config = dict(
    num_hidden_layers=11,
    hidden_size=384,
    num_attention_heads=2,
    num_key_value_heads=2,
    head_dim=128,
    intermediate_size=1536,
    vocab_size=2048,
    hidden_act='geglu',
    norm='rmsnorm',
    norm_place='pre',
    norm_eps=1e-06,
    positions='rope',
    rope_theta=500000.0,
    rope_fraction=0.5,
    qk_norm=False,
    attn_scale=0.0884,
    bias='none',
    tie_word_embeddings=False,
    parallel_block=False,
    init='trunc',
    init_std_qkv=0.0201,
    init_std_o=0.0,
    init_std_up=0.0201,
    init_std_down=0.0,
    optimizer='muon_variant',
    learning_rate=0.0115,
    lr_mult_qkv=0.7,
    lr_mult_o=3.0,
    beta1=0.9,
    lr_head=0.00551,
    max_grad_norm=0.5,
    warmup_steps=200,
    schedule='wsd',
    decay_fraction=1.0,
    decay_shape='linear',
    final_lr_fraction=0.02,
    batch_tokens=65536,
    max_seq_len=512,
    doc_mask=True,
    train_tokens=848200000,
    max_steps=12943,
    dataset='wikipedia_en',
)
MLP neurons of a small language model. Each row is named by its layer, matrix (gate and up: input weights) and neuron, and shows model dimensions 16-271. Each number is 128 + 32 x the weight over its row's rms, rounded and kept within 0 to 255. Numbers have three digits each. A neuron's up and down rows have the sign that makes its largest values positive.
After each neuron's rows, "fires on" lists the tokens most often at its 100 highest values on Wikipedia text that the model never trained on.

L2.gate1252:129145088128122101116122158144138096128110104165133174155140181161068109175116119120115161157183136138163105143108082176084106188102093143134080127103129201141154175167119175079085190157125188078147078153129085143143111163136133140144031099157153120149133122109128125160142114126084146141161081173080100177098122113049129130154145152143166146141143112156161175159184171163072037064098117149142076155096071081125097152124125139107183126118132076114150139083128134209114148091148098078100149193114098180141146115197131161123127145132147128074057125062143097092094163096071098145164023141143145102173147036089114105103097134153104113146135101164078132208083086128135116106086095092103120105165112071124139095163115074152122107135145126174111126108173159096135156100104190
L2.up1252:116138066131149130139107170142111159135194145163089167116082153119207130107173131159119071137163193072144086115165126147102143139114137173107165201143093111160156130183178158156112120160081157149104079118128102140082169140086067183167099178098133108188114068123138096122158121105147178118120056156107120134136123133118187111105091181095118128193171147119089134101114137070142111085141150157175134125158171112163128106145161085069137122119119090158099101146131038135122181155215111179144163129101205114161136122144099125122180094123130095087173139134183147122099175076101109131162091161159124151105126104128177118090142132053106109130135102110113108136092130072120109155115158090106164130134158118163160124167136131139125152185098129156033137125156113136105183087146084
fires on: "k", "ver", "ics", "ic", "pt", "g"

L2.gate278:121162155110112184111084168111131114099160123114107102103115083148129101095129116136110069135083162154158190114104144105075163090041123128187133117136120147121136165158065091141089165125095094107137121135092136100084101121128135113145117089119191153160191169116174093152147085144162183152165083114126126109139144166110162104115157069131128086168157120121122115148036147150130099167157151158122136133164083089112094115081101099172123108158159124084111101103098170112130120077112088091087093164135138140078132145133100120127160113123146159083119116098133129089079139115112129098033104126078130075162118108224126121183100146105161172092148116107120208122085123122146036135112182164125169064165147127083069196118133126146157091108141109103092129143106121136130155143185084
L2.up278:185116154124172144060109070136130149126139160102124125114073096143142148113073158089100089179146125140113128139101071162092142118120148150148096170125216079119155111110120104163074127135141081132154155193041075142147158115159085076129124057116187154154140115161185104124124090094167118112108125149199095153117171133112128133184181100075163136110111092173092186134089112083128144127110143132182115188182121075113113140081127079134138167173159168135127115065133106153132149125206137117117108173074154099136107129157138115126103081173111142132155183124148128134118147154128112154087086130151176149096130107132153172134159070147117158090149126090106144134073167113120158139126114126173085095144109143099140112174150147128136151113157163155072068140103098046072140136124121
fires on: "in", "is", "us", "and", "k", "ann"

L7.gate935:069141098093152134158070161126114068131131125151106161099104127122116112117142145090121152177098169123155149157169146112119116174107128101115145175159112080147173154148097120100142111146201104104167182153150108133088143093128141188140141124129132164105205158070078116174181122179121120137075120148137154146171204128112088118082190049108157128126070146110196132127109102145147162178145124140124167158119100087119085133131148113122169197135140128194094160133151087122107151119131106164179138090157137173010208112124158106106131126152167203119127077093149105088118126127133098151092088147131162154140059073093158164145123139091103128111124124118128194135124170109082065122131123107176114133204169146183029120142136090095097151118155105103074153126067108111080124115189115
L7.up935:187101136127124121089085196180184138157113154118160165127120161162105113141138152100093130098136147113097152130103111090091166136118077104202101151114138151099121135113104114092125122141149083089150144154133116109158128074142161072189086110151142086111089121150133182143112078128087094169137104141143114107140075091119139099152110088117113135085169159161108159131066087112090119127109179133120150123121066167169134131141128147090149094118132077117070168088163098095137076119124096123124119124097116146121081172101124055145080075124110144170147136079178151138079132160173117017142126103148144090105156135072136146136112163125155089142127125131120105157134120095061154108119149095196104136115106142108126186115145109136184074119168174071116103137105145059092102181096130
fires on: "ov", "v", "os", "is", "in", " Loc"

L2.gate513:169158165073100149127141097176129085111103108127104135145105102169109131110195105123154159143088166130093108089096055096126102163144150131128084157120098080099137080166076108129135122121112195152128158129138138150138156161137117157176094078191097104105160095158103122156122187110112104152124060147165139109155125159126059165101096111128146125127122151140212144074147142136157088135127077174116122157064116118097101151151146154108107118152117146074020082130133108127119088126143080117122132155133095130152070169142126140101127079143151159136121143090136154105132129125115124164138163125134118172097104176174064114177117126142123116096193111106096080192156147127135133139167033068114170145139207179129151072100124113171128182178077098118119134163115129153102084081082181
L2.up513:105144119130093163101062157126073167120152193116143134111172071069083115164086131117153123110170093170133140121134128058093135041065156114105150083037118131137139123081071122156159153157086137108143142122140088130121120075075100128149152113118082167125120162100127039148118089145211153211097134127186134139123165137114118130157168087115122132106089132137119153133179163117130147170098139124081098104132168183121147119150112118105148078116156161123092063143115150145172069059136064188087144121108142140121139086136133166197156200100178118101197097097134176178112150150076079131125136131099143104110128139132148159122134089137134150058139076133172095109115120106186117154155175155143082129154183123108165155113137171088102094122183117145085120125150129096136115093114087
fires on: "\n", "ity", "e", "rew", " |"

L2.gate932:144132089145140114094116171150170069138171080162120169115115036166034153182118127163127190123083127174108148142111114115039108134123130105122166118082139165131124133128103101147116127095043107107126083080108103082099090097153140117183112095195139139107121154129159090157201121162096096141072107112100110134166056130076209182126089069091179168076156149134124137132109117146107099090141132118107143069143154121148156054177158148140092130162078122152180086107122100077132125099100146157159138128118102151145146163174148108133164127182130161120113116168114234124099134115176137140173122069112172095148131186113113100189077145093139147109104095156142152170120140138124147151093144185112142109126146172127112129150225105089115128109188129147109112156151170104100146131160108
L2.up932:148164177123144198134134043134127075045132152107093113165138111103113127117151157107131145124128157148105139118084162095097140119139156142112131096101145112036142056111053136118124197134046138162138069079099113123165070112114162066105109085139157118116136141165211089166130153115141166060069077118171119106115169104131133109106147119140067139065092062171160138087185139100093092123162145098089146099128140107155140086127113151098104169129155098148102142136113119125127144110084071127118140136112139129175197083110181093154172116175130136095167178129117149125162065127136125160064128113092137122060146131131165141186199099135098117132069174082090068100122174139131153130118091120187144113098150122102091124179075167107140145131134157101135170129110155127139126121138130
fires on: " States", "re", "own", "ies"

L5.gate249:115174134068144075159180098058092130183076125084109081083143090037144146087073142199139100131140120142085114167156079108120141127145143172080087191162075108102164132108176121125130084155085117138076175171127096142103071125086141135147096133112122141142090125125136138128150098122096118083105135070184183114123157110168139120166143139151122136052103092092139134141121138134134109186109163163124142204112118117083140134155103125139171066185184149113225124136084113108128122116150127172133101080113116140158141120136162216163162117162127116108107130140146104102200124213139114095168114044177165114163132160142157124129195073160191095096158148129087149142087165138058156112085119148123097159144106089069180105107143099177119091094097123128156095125193152106143129068126146
L5.up249:154118085146111145106180143099097151095138162081116161054181124107122127156146099159129136095110161183111116136155134077152091121169147098094157175133149091140150121146134192119087161120085130161112163097166096155160159142142142153110095101120175121097078138140108117120087107113088120181132158084140076141185173150142145107147115103129163098132187151090092121079135128169176138105118125129123131139103119189104135114137146151102142110090104161147119124128191137103164122118137092121126095096110143102140141080188133104135082097162150092141154108148114105088128101175095130135116142168127156092179122137133096163156189152187089066137158125087120072124167172229186141130114135078162118162143121135145089090114113103108131070138058089201136104122119150154166177136112100
fires on: "l", "red", "hern", "n", " red", "ed"

L7.gate722:135085132146097145130099083126102124099115068199159042086152147131138109161146151182173119152120148136124130079072109154098083117143183073115145105093112152111162152164088125172186141078209217122124135133163158118137109113111124086156192132114060096124067156144148162119132153084093096137105064114111121143144133108080141124108167121133116167169140161109138126156143081134197056124093071097144139132101066164171112134110119130167107051109099144085129155150109149100102168079153078103169103105103121110161152133134128103187122100108139128022100110145117156152096126192125102113148138147139222158128175050126130140199094116133198125117153146078126115105168128158141121186098111124147120132121137149122116164095058153091082107141151147109151184143141103150079159143120162
L7.up722:126095070169165163170116092113094101114120130111147119107139129145117149106134148156074165127101090086091070098131135113086137103111040133124191118114200073156205104150130103141129187123161114150172078072128115076170085088136127161142117083106155146158130099154159138120092126113129092127062129142122131140159161181118090135160116132110113161186113109134076123098118125174137144077131122129133090172096182109107155163079158192132129136131121153196109148130132175088141102112091113100150141084155141117128130116192064163119093118115124066114102145121108128138083091160199119091142139040101130188152103126136116145186108162152136124106127136138094132161155123131162151162137142146134216173074139179074129125049116080102135164148159112157138186163125103127165127100087125
fires on: ",", " and", "\",", "s,", "\"", "e,"

L5.gate566:105145131093066109098059134105155137101162182143117147131152148101138154130126143119122118140176163126168149139137173163177099141119048147122132126105145151140091191147109134192124087185115076097160140114100170162116154134196124141096084143123109069092126132168130149120146065124151177140105097090118095138111093176134145124154178117093147110128132068119117143091106104163183178117089165108140124125203094156111124148180121091151082106192126113080159127143144123107150132079131100090132130167143145170114161174168101118166166102047106053104086145133094071130145099158166097066165120081145154109094090141068103159154149143076123180087052122123086159186109146127213161128103130175153085114155077104132144168116129132156166118136090106118083150110101152073165092163079107
L5.up566:111144069112136094140088136097104121151135197091161122126115153075173120086085112119151093085171200108107157152132123110111178108084162111103145137148088169141056141122137144122104070125110182144130143144102113086107096129145068141128112165094109149132135135130148171154102112133072156138154139127151141137102103083112085142162133130175168143155166107124128105153136030122094121154131137199045079129131180090074117091085134161153171111190156150089122129176153180078134126144152094101172137100120100134111135101133103095088042126113101091128094173101084146138165135083155140099129030122154127138164104111232091160125133182109130094096135062173129155109126114151101210175104096117131182130081116098122087088136148104126151103133111057149115187176102119086116133166135122
fires on: " for", " g", "d", " to", " of", " with"

L3.gate160:168122064112084128115173133110169119083144093138146116083068136187157098116152080105108073139151105116085166103174129145118154129104117112154160115167106119123101153202111100109088105099076163126087133141182069153133132188144155102105098116138132175149099165091143111136090146066128110111081103142143097156171154138121102106094072112167129107097156117177125102102120107061181081107099085110111128147095132170136163137093135141139111178101168107124163171083106104113112110121069146177124141122073120151141169163071156153165143113126142160072133178057159143115119105140146105104151078089152067182185103087093097100110071114087126105176183166156089176164130112155134076133115107103133108134118090101130113052109040106169114172113134083138154129134070137134073128092152153
L3.up160:133109138125123152114087129111083105125116136105129134084107092114146071130151087116110154127142173163090151194163144125110113064116109137134136144161123117071120106125132157099087138164057182132119121127198131128110081152134025103091064083101079207129135161123101088153121112071130070191110118148136144180136106116148133110119170122167186155083153180138088088147140091090161123129106118110107085121093153159123196130133127125075106109125128168100140097114118122120090119086068117125113118114064094135141101145124174159106107082145201160146130132162149103163170162083127151177210123144118064136138139132140168163163123145141111142120181170067120161111141112152105192138103132166092124144121068171152103125119088156154105114095137078111098142101168113099111115195141106
fires on: "k", "ist", "al", "l", "als", "ative"

L5.gate122:140091109088168164102126107159157122125144138107066137101064089130215143106078101098096128132166139115148098118146115101126119080118130184138146145109114142152166185106092153163103138154079170140193131207128128133112158121140145163110139148084120112182112059142097143108112099161116117104125099149110187101099157084081108156159233113175125169174168118158116157095144101155094097147155136114128106167184105131188128175130142123163140164125115120127083066081150142129091155087109103106110109109137140131121165064075127159137142114135119100127118102120113127127173169168077146144149159105162121152187047139096081127155085070149136170138164154107199139107109131100134141111139124097107141129116136142184176178090078093156095130127181128135154098070193097141108056103073135
L5.up122:159139109111159165078158157144111152168119167142145124109093109132080177115197142132141145116179155121123131136163125160137095105109150135111136089120090066129113177140146138147108157166172148104092095131190138130116121155153130114154165219110072099111154092144163201146114118051090119157112114105191164087077088090182139105179159138178112090126139112123144122215166079121103194087089148160146110093138109159063114135105168138095189133144139149095113136160142176104080118068160141090176165113171090133152072062163152155121079183149117119090133103185135168133175144156157196164101101134060099074138129127114038155096167107093094091192072122098120103142138170114158127187107106140145144104094138125109137135163118110165127081177139096167142144159118139076170138103146149
fires on: " to", " of", " and", " in", " into"

L7.gate412:154120120073143115108153086129149105157169193138131050166143106110156135124182122132143181141092125196152108187095125070135130136096112054115155143051124125119136156097120107133164128146113141098065086139100103092115125154103122074132132130060100185082097096080115172116091099134087114116161156171098114136136125089186177130165142098119117138096123174105126121129078162149116049100107141124163012114082164121113128139114087125136081170111149120130081118136137139082140153115193094129128071125130179112162166108126086116093141150048081153172100145134118134104116149157118074197128155151147114099130161113162102068160058149138142119122160162135095071106145177102129145169076147129124198125126170126105152054072122143177046134161125146141118141118139137102109147151129072
L7.up412:144119085138141122137076151126160095078097158135195125130165130161159108138138112098111110170121094080148152166175151102156093103160080073118214194061207149132108108160080157111122111071168150128138084077138124126105080173204096085126086213132126158156093131150141146133142125155097168131085152150111094110179121212075108115160100201124133076098138087175139092119120140135111154061108144170153109144109156112090151156101096174122165133163116160118122147098147101170163116159167181150121157184163134104161131143160116079145125163127108058162152169123156122141125148148156144131137129118110136114144152153191211191183077160144142119113098079173112087132109128130149102146099122129096195157070158158135117129111152115135112138125169113144133104133094132182098129124060110
fires on: ",", " and", "e,", "s,", "er,"

L3.gate746:049120093090134119092111228068145168101140162130099133142099134136121091140122050127210077079154089136151110151109130183080180132146140120124110135080124151115145138112146107136095163142143117137086148159132142133109078094113148099141125138148110079104095127130114137143142184110055079118118129121124133122118098111115130130118116141113161113126129143105136105158180139114099075124205125149150151143146136081199092189113142119178087105161104135124066139044124098184068156082108122108033147172133093104174176170105097149114087171062134125158138136101120134142066166152096128135130230131119096189095086081128194152119070059140111153163121073107141150085096138119147137149116139164088170109120139102130090165097155115159184187047176070140136122140112147173113150103115105
L3.up746:138131038076122117158145123117113137072136154099149198080141073125131126158082145097184111148176109129122090099132165165144187180142180152118127184109109158054179090135099192072129158116118177141195143129168146113143129139150121097116181122131081063088060156101060187103132145146124162143167141086121125111140119100207130166151128087117053125119185137119130161119126110132099094099156144144110068126114110124113157153155144137130068076114124108095137090144063112131105125086111107152129135203171088156161125181129128199074075192091162180106106114118104142181130067077088135149097117123101060083112065189159134107107104143129138155189123159220160212147126145115123118095199141116074201129142116153133123158116146153169110146116136097092146152147112137099104122147164184
fires on: "z", "att", "ri", "est", "as", "ock"

L2.gate312:164178107111169138094083130147125121119103188104065104087121090115066169136130168105121138132141180125095115057153173100141187091180097100179082161154203068125110143167161141182144164178163087147071207118134125149133179075083164099113180099117168140124116170144159165159112122146103141123130168089093120168084146120122158183085153089152103078138162147129142169183121142127168117132155123133129165130116097162123126155154178108141152218082133056096088083132177154053155098104074136145149133114109132147126140088104165183086122123154130149054157181128126103149144124158085146186174125161100061161146108165143098106154108097155111124092194158135150158126099156108142102127096130156163090088123145095133124177117125082081076170150089119169129149118130132139083148113145211
L2.up312:144129119146150177056113090156074125167116131169054167128137145164152105111136160138183163096147137132140155153167136168147175061141109111149176188127135075141133180110193199116094096123100071160121176063166228199091119138165132156130161096139129140126099149169077099162097177108120131167071157108131131119150094179146121166141161103168126129120119184128144100148121210123166142096168090098150104158082092192150114100234100091116089158102110146112124118097136090115106112093079133226170045167108092101158115148094161100108120134158160130090144104094103113166120124119093145153175168105137089127128080157130145192127104109093107113180159112116140141142125118115108120100077161123107133076084191117116162159083103100142174094060045122111140074103123151213092069151107170
fires on: "al", "ers", "ation", "t", "l"

L2.gate130:125108153160111124108092103231115150143145131132147093121164105147100121150147111145093119064171131160078156122126141113142142055123152122092071123129166169126196098086152113139142142116129156153108126166142129147078174089128145098139102099123194157181115130091079131129112134124099168099065101094165164175148116156087137138110192098161155060093080158124134144150138180111141107184192105182151161149123116140145168074083100150096155127130144123155174106137085136128141142111119130051102135145100108155128194035152168117130144161157131094105142141165097142149073077101202168129113151169105148116131119121158114160124120162096121158090125085110136125071109127171140151097120085102109185092151156097113096167177117150110171066091129066130088067186058145122153169176164097
L2.up130:149070159151070114089123161122077099169094103120108092100142103100115147180118097126133113118181139117124192149144141153068085093128179123113139096122176114148143098122109140070149134092166102099103105093179109154139156114167077073095080101139157142116103171161154122130199086186098075162155147140183086175170175184107115106103155157141101132113116075127060140129172101153142146113158121080139158196113152115154148133074127123091098128147136095099121040121096163093115118075117116047127093147097122193117073052192103111122100117146159175147108170124140105148058110149141149098130130079146154117150122118142108104157155137087144120094110155154167123094149130115157113126092146128094159141106122175123141167190122189143173159115081077092138127143146197123072130145092192
fires on: "us", "en", "r", "L", "is", "S"

L5.gate455:088083079182127050091129108087096112088108078055099105131099042165102098115118130145173173127107186154143067126116144160142128137148150165170110142159155162126179080160084153122194137120135109157147165135100128119126123109200091115132076152141113094109162164159137089142104169161080173119089134123128033097095070149151166165121116197158121131109104166176088139125157105093097100125127121071120183123078118159056158145159184163199113091159111113130131106134073075159173179113163124052125116115100139096109158152145103121083100124141138093098125157127112136177146102122168107145132049108091129073158116142077113152155116116126166135133108126136123118141151178127112153148159151074154111124169169095113117086202106092076147115029207116114164109147133171096116145134126135
L5.up455:128086143057130125139108167132040150140155171128120112092135074144169148124070081135118126098153154119113158165093160127114215166130107152128149132111141143122109145072114122149123132068114134141167136139141171130125081134140116126111150075192159138087150138111092132109136156116105118133096113205144102148120174072144155132113154147145154108074118083083110167091153091116092150119158117107125148161139159126132156132133093128155162100093127144118110116157140112089128083134107114180092087201179114096166137094111138126149113102144091162196146099151174143135138123069159154116087147119140166134146059113160146083115154094099118124097073105102089111091044129111133123162134172125183128106178149129122083080112131138169119151208161082164093169143127111095147103101119088
fires on: "re", "r"

L2.gate7:148160118123183095148147112078129115089101070152125145116115150118146123170152191133190105119145164098137146135186094156132127073150118182148124126153120078131124107113168144125125084074128098161121116086114128078181102116073192152144097095094094147102144090100144195128120151103140115154066109123096104151095119153138135132165102171074100091098158132116134126087185160129156094054153153132145104164139113167138093157143096117091138110085135127170171136152084128162154103110156136143117120157171170115116093116116107163036124117103136129119097141218170138134149099107154107148197151094124160096145131141113180152131139140146161097137150090126117182119116146114123208122142109109157119159110067084180146102084085152140146133181086115202171063117191158171183138116129132
L2.up7:155127139189173177143153213112145151134098038144127138082090111128077132084127104126126116111132182053072089123160168102141154117181153129126130145136145082138125154136128195130086153123161089145084147121141121080212190149082137123093137124147125093166054066087116137138078111105131093137132125152098103155112161141149095173101148141154108117120121142091162149103189129115127139125091115068125143108135133116179070216176117146131151135130127154120125081118086178135134112126177115121119103195171131105160109115149144176132102075187144143122179131209148133126074129174149143147143134095192093081130176135120170144120090119187056132109142069113120105106125153086132109164161155113115128185120135129143114127178090148084159131111173148156164206130127127196087114159140112
fires on: "al", " red", "our", "ink", "ry", "red"

L2.gate743:146150134069142119175109133131142163127051139103133104059142142124133137120202075105103136159107130099078144200157115078083141107200176118073204136141149138157140142154119106147179123102093196155134097107131152093123161105065129109104179134140151174132090117154150090116118185118159169169130079123075154107095155114119181156093170124183111139102177158134135113188081156172110077114114110113109114157128144155114131176167107176136130063130152166079076111158124105069140181073127029160124217119094171107125119083112096103105136115135149191104090125073173209136107154125148077136151113141115121085177137091138151128171151155097109202103126135074139146095074088162118111136076155195140159116132145118169147157086127164137094076119137145125158148159130137166158209115064129
L2.up743:118171081107141162168113110147131071122095099067196116083144171073091092112197129131101142178152092157144131117113090093155159098165210137107160146090115148097096073129178155116170156064129106119185075067092173146069099081136122120140148142147134093191148146049124134159203057151162110134075143100113167070130153108077101122124200104047147165135104085149099141157170099139142149098125125173111123159089161132115133157128132160133134148111169136146127152120163109146127135179144111108148134103138081131108118064108138154143117130098191091103130166131073146141141091102139083105081142093091120126112118112106162224106075135135129210133108138113121149163083090124153130186081166118163156109152151102165150148093098127138146109074149133142125078133072154121132151182124088
fires on: ",", "e,", "s,", "y,", "0,"

L3.gate901:080071149125117090103093143076054127167100106089139103136103174097119191078124111158150150110145212105067108131095135145101093150206093150114162139136147133096117113079160132056177144079104092103091137155109185080139075119095148156144157156085126094133148125113136152112101157103060071119109153076140140106153166136171141142138141107154111184135132168143157138185108100168156093067149129152102163094103139078141164198169103136156134140143122130131172114140119083130171112161129163107131170114146117133129186126165132116135152074137100164093101145175089123104196115099153129067171115117142104134170142152190116125102174140069113148143159170118115173201135107132148144125044155130171161120081144089126111164161127136075111153077109133193116080154094129103171186149128101
L3.up901:142067183100138203133067197078072119121103141143135122135148153089166140158171112081131119115107179133103141151108111098069129154129124145139114130138125162118092097129168187054162175140134193141132112087099126147176159106103136095136120153066154132102184046094114071119143135139094165172110170113113112114130123114170129140086153149096112109095115137153147124124102164116096105125182112091126157172072153068040178089173115138167138137132088115196149121111162148130113098101066150122120183155128102146127168072159151102161124156127125128149125114090083107101142141123074155122170138115155138171117119119137090108141176103102124139144100129098094077165125089058098131160110095184120126127078130141106114064104144194112160130136174131115085136110135118076156112103160161
fires on: "o", "ra", "ious", "s", "re", "qu"

L5.gate1461:102177148176073096131109112157057109137132106130149071163160191104097162169150187167162069087123159138188128092087103152132095124111153123135064108129144142144092149112140120115123133151123118163122102134068131142170187113170141129158059168143113103103129150088133085134083138046159120115149105129172122173092103086126076107077150103162170116165161138180155185109161119162083097127096079178174124187121086080165071051128117158130117130163157136142180078121173125091134075145101084120129167176121157156177147117133170129129144164091103160157103099103104154061156131139150125116130143121124099166132094167121100150109202168119107066155098161130117114122101161135125121101141028146101186115113176107133180116054123134142136156132168145147111160176127128124089141079146100
L5.up1461:111132125142073148123157130138093153164143174074084127115102059115136115118142151152176117117164115194124098074093148113172104115143181156093152073146082109142145143105089147154128195096167121078057101133131154144151143161086095135130086169132180152177146148119064128142158087172140139113060117116152098168165125115123114153153084143115066123167114102164130134135122121192129166113151102111084182162093084092092166083142139120115098160143080175123170167037110147171141141103150143092136067141114101057167159173166116122149182167109108129075137135157094117101134137139134140087151179126123128175161096125082155074155091103093118137117189121198178120165152106157127163088143067125146147117070076137048082117176163124151152152145132179184139146148076124144137131137180170
fires on: "j", "en", "r", "n", "el", "or"

L5.gate1373:092181063146120038138123117136056127121057162092112083146216113080093115125151107097186128145092150094069106150101190107160158119122116151141098110098165115062081137121158153160091150138127117111128160182181103106137132176079129144095137130095101146120142087091117110174128163045080127159125106115119120137105115131151102172150101108133142152119131121176160139160154168143128087064111171102190113134091144140202080160123102199121111128133106097166119160161156102143127135206173137150130128128089154104113127135134137175148103105125127101169131129162136134119104118074096195115129140151127120136107142127081119122107113172101164130182159060091159066138129148081124122183135143155135158099152104113134128138102141140122154113165100149103128111149136172120155171118124151
L5.up1373:087132159138102124147146180131065065140114159137215141113134181171123144102119125136072134144125153079064131157238120117164162151095166056207070198134108082105159116167079131126098162111119127190079168192138101064129078135134149085148091115150159159097062111137104149147101118088177103145135117152114108107156155054092127137165185117128167136135103112178130101131143154235129106147102176133129106158097148129159115135115149157133128110190104131114168109157142137138113065119189112120133176116172135137090131171129132164122175143177084144181114114169115151127185128110102153112084152097139162117089159110125141105138105115105150072126078123129074090161151140121094101147118082140136105138177123145175130071145132167153159155073169217083120101119162159160107126170114077
fires on: "ier", "red", "ry", "ried", "er", " Her"

L5.gate1299:097148158079160096163049136153174073128165087156121170121140156123097147058106111079149187100159100128103165136125190134135177087153117079191122166148119147174161070116161149127154083090128155150064075109134169132085161182064104118141090131072171104141123086099060142162194121111173170178096127091130110124145058146151127082100107111129137158099138124121157101125122128182133118148105180110118132185161108187139123113186124161159181177109107134060127072076058151152111116104141162098147117159132141178120118129119127100116094122121087134118135161174127111071098148153173160114117092133134056176149172160158117131132091158101130116129106114165138090104099176128104128176084117130081137090079121172112098122170140133130109032159144096064110145081127149119101113107136104
L5.up1299:138153090155130179131127161152090119125159098161128161083138149140147168123090169125113168112138170119049126117112125120119155086164158129119138083126112154173069109078100117118176137115124136121090169082111120105148129150106081149144103099135073132152113126066087083110072176136178183098133110144161137084096133110119128123156138112182132187123145141144131133143128178156175094122090077201124114155162115159146113109128160094146106238167111126106091135115123113172146066150132130110152175131087145168125208136128099087137148106151177081111084073169141127094111134158080197147187145143089151147127113145162106110101133194136122203160120150135129044093100138116179128084190071105144100102073195118126132157169091176149101088161175120048064124119125087091135099096107100
fires on: "e", "ust", "h", "res", "he"

L3.gate1470:177122098178075127112152132117151188141168140096171092141127144138123123089131120121144093181149114067122127151137178183145146102090137061124064146081085102125111086165130100069122107136112132127156107118095075183115161109082145107129119156151111158094155138088076141145124119096115111129078142133155135143117097140166145114196128175146133125121195096152154156112171122067148117108160160119103176170084084159136099144082085174145121113148119127130169111125100128144076181135134106099094106095128185181135177162075086130146149142081101082158121136171146130207162123115140131101155139087192120193163107132162205151107101108151176139184171194132121170130118202112162131136087102198103117094122148130135151124073208078061171205154056116066137138059122147160113052105126156
L3.up1470:150147113175095116138170115121091165153130138159132161124073177167195139078112134086141089138097090129142104128145150147127131110126070082116145150116121223089137091125128140137088182132148132165130102147129151141102099135157106174097199097120138090131117177123092140082148123111101148121133086105113154125117091135135096074146111151126132116193068083153130136082138096128104159149132097115138092110108129096128103116143117074125135132095140067115109152079151134177185113111128123102144104169093167185053087084136145232081083101117078108147113140092102134169123119131114141121088161124109110140111116150183110133064135114078081191133105060117177115142085178162076132095126086172127140150096072133077121161143092104121129176176146111090118165106176120125150126174050108
fires on: "est", "et", "le", "z", "ham"

L3.gate1086:099192113156128114159178125165112122177134143090115142133238120197121172139100181154112099115142149117150100115109113109182099104108125139174081067162099122093087119123118140134080118117128181104146113074160105121100085153118177157148132155090078121110108159102146088094148098136170122083092099104183126123148123192109128085094092122099146150186086121146153183136163138163197094143113104076095137172147144108105151139148151109107176152141068114087111072142080127155155037174157105140141131166120128092143156149111125124166145127055131139121098133108091174169091141163098101148174070125104108159118146142065147151070134166148116148158118141090090150139177142114172183148090161159151145139073117097143147099102137127149125080141069122110156085159181105116140146132069149
L3.up1086:117113114186097142150169111137079169165139154099099101086101092085083191107107137140150152167139073153102146174151122078125101178126109131145111130130107115064135087154078140213157131144142093154143102112089118137157152119136108111060132083109075163108154146128122104150168140145075148176104079154119143124137134113148112154190132127179112098098128100154152119135128148158163145097057129136053101162098087098175152134126127135147143199148126144159103155132187120152106091072122153099089096145068123084163134109141168083144152108129147163090142112053098145066096153099159165082083136130126106104149139121142029120119058066111134202157088119069135079132184172125186051152161100133196094153152138136111116126120108112120133180119107106128129097239123117122140147124126087
fires on: "==", " ==", "s==", "om", "j", "el"

L7.gate182:135118141124157082125135143106155145173134099071151082100055105095096123111076181092200157153119136145078182152091099135088169177104129185169152157096124157158120197131167159094172090126085122145136186131133173108148138180173144091100122065138154125106131125127142144120137151102147107130182136100131114138118076182183156162100156068130148155155132163129180096096141156157146110108162173170186067133114065117129128150111125138171081154134119151105140138174098090137124079137153134153121106142126156109136145153112158106057105148103156135080084116128055143101114110192144150152095132087199063153154118092108149158096094091131173097122206133147098050121133108103081122172141126060149134143139128087142173162094154145206200116116146116080058185168091152064108144194106090
L7.up182:131096165149085138118115117117149145110112189137112124067117164145109134128168172184113158148152139087114172119109093123190096146166174111106117150109095135111111178113155099079137083196151117111057183155133108122091100153101134104135047102097121133139110085121114148111125193144161160096111112111173152072079133173138128140106093127137134100159124115184093147152142121117113134081092088103168075075121134132099125169029149114128128138147178097123134071117129109078093107140101145124167153100165143149153179142154152078109137144125160111073112047127102202149081174097124109145147148138157144188106167125132119172150113124091118147091093085157098167099127143205189087137183110077154186088121149107191122127137113125170136188193113143126112129151114140097127111091097083
fires on: " h", "he", " there", "-", "h", " H"

L2.gate1341:178139121122123155132159133088167155137070123117112087178089181098135158145073126105076127095126153135056121154070144115145111151131105146135149022152160129096161165095142134123115150149155122104113198121108128165167103136108127068161175115146165140107093087175131181152160171129060109097130076131093122155207137123130155139121144226120127071088149119119095090137166120066116152118141082177124124153151161071129136161103124082140131172161109111112089149117071099115126114096145135058173122119111094122171176119076106065082149117159162082072113103102189083106095109155101130123166165077154158117127135094091169064104162159091122108119102138109145137108078142138187121128080099109131119105098138121218162169168077162101144110171149179124083083105078146164128181160153140
L2.up1341:147101158122117082119109115140180162108162124100122122113137174158116185097178055085142113114161112158117177104200111125144101116126168131166122108130141137156152132135115112133092110099173126144111128172130137132172093118097116122168130137102169135086059095087137153153127154121112150064146127149088107165093207125161135170115110109119119144147112167175130136116165183123129153104115082133103171083165132145107093166113079113199097110125114090126099098159096162119143091148170151123130182085088140168063102183048124130125107092148116077171135109095109107165143154152182135099164118094146164143100108201121123121165142139114137108178162053135161154154134089101146153177128124117110119106114103071169096141108111064111128102112148118175112116122190159138124091135144104
fires on: " Sh", "h", "ist"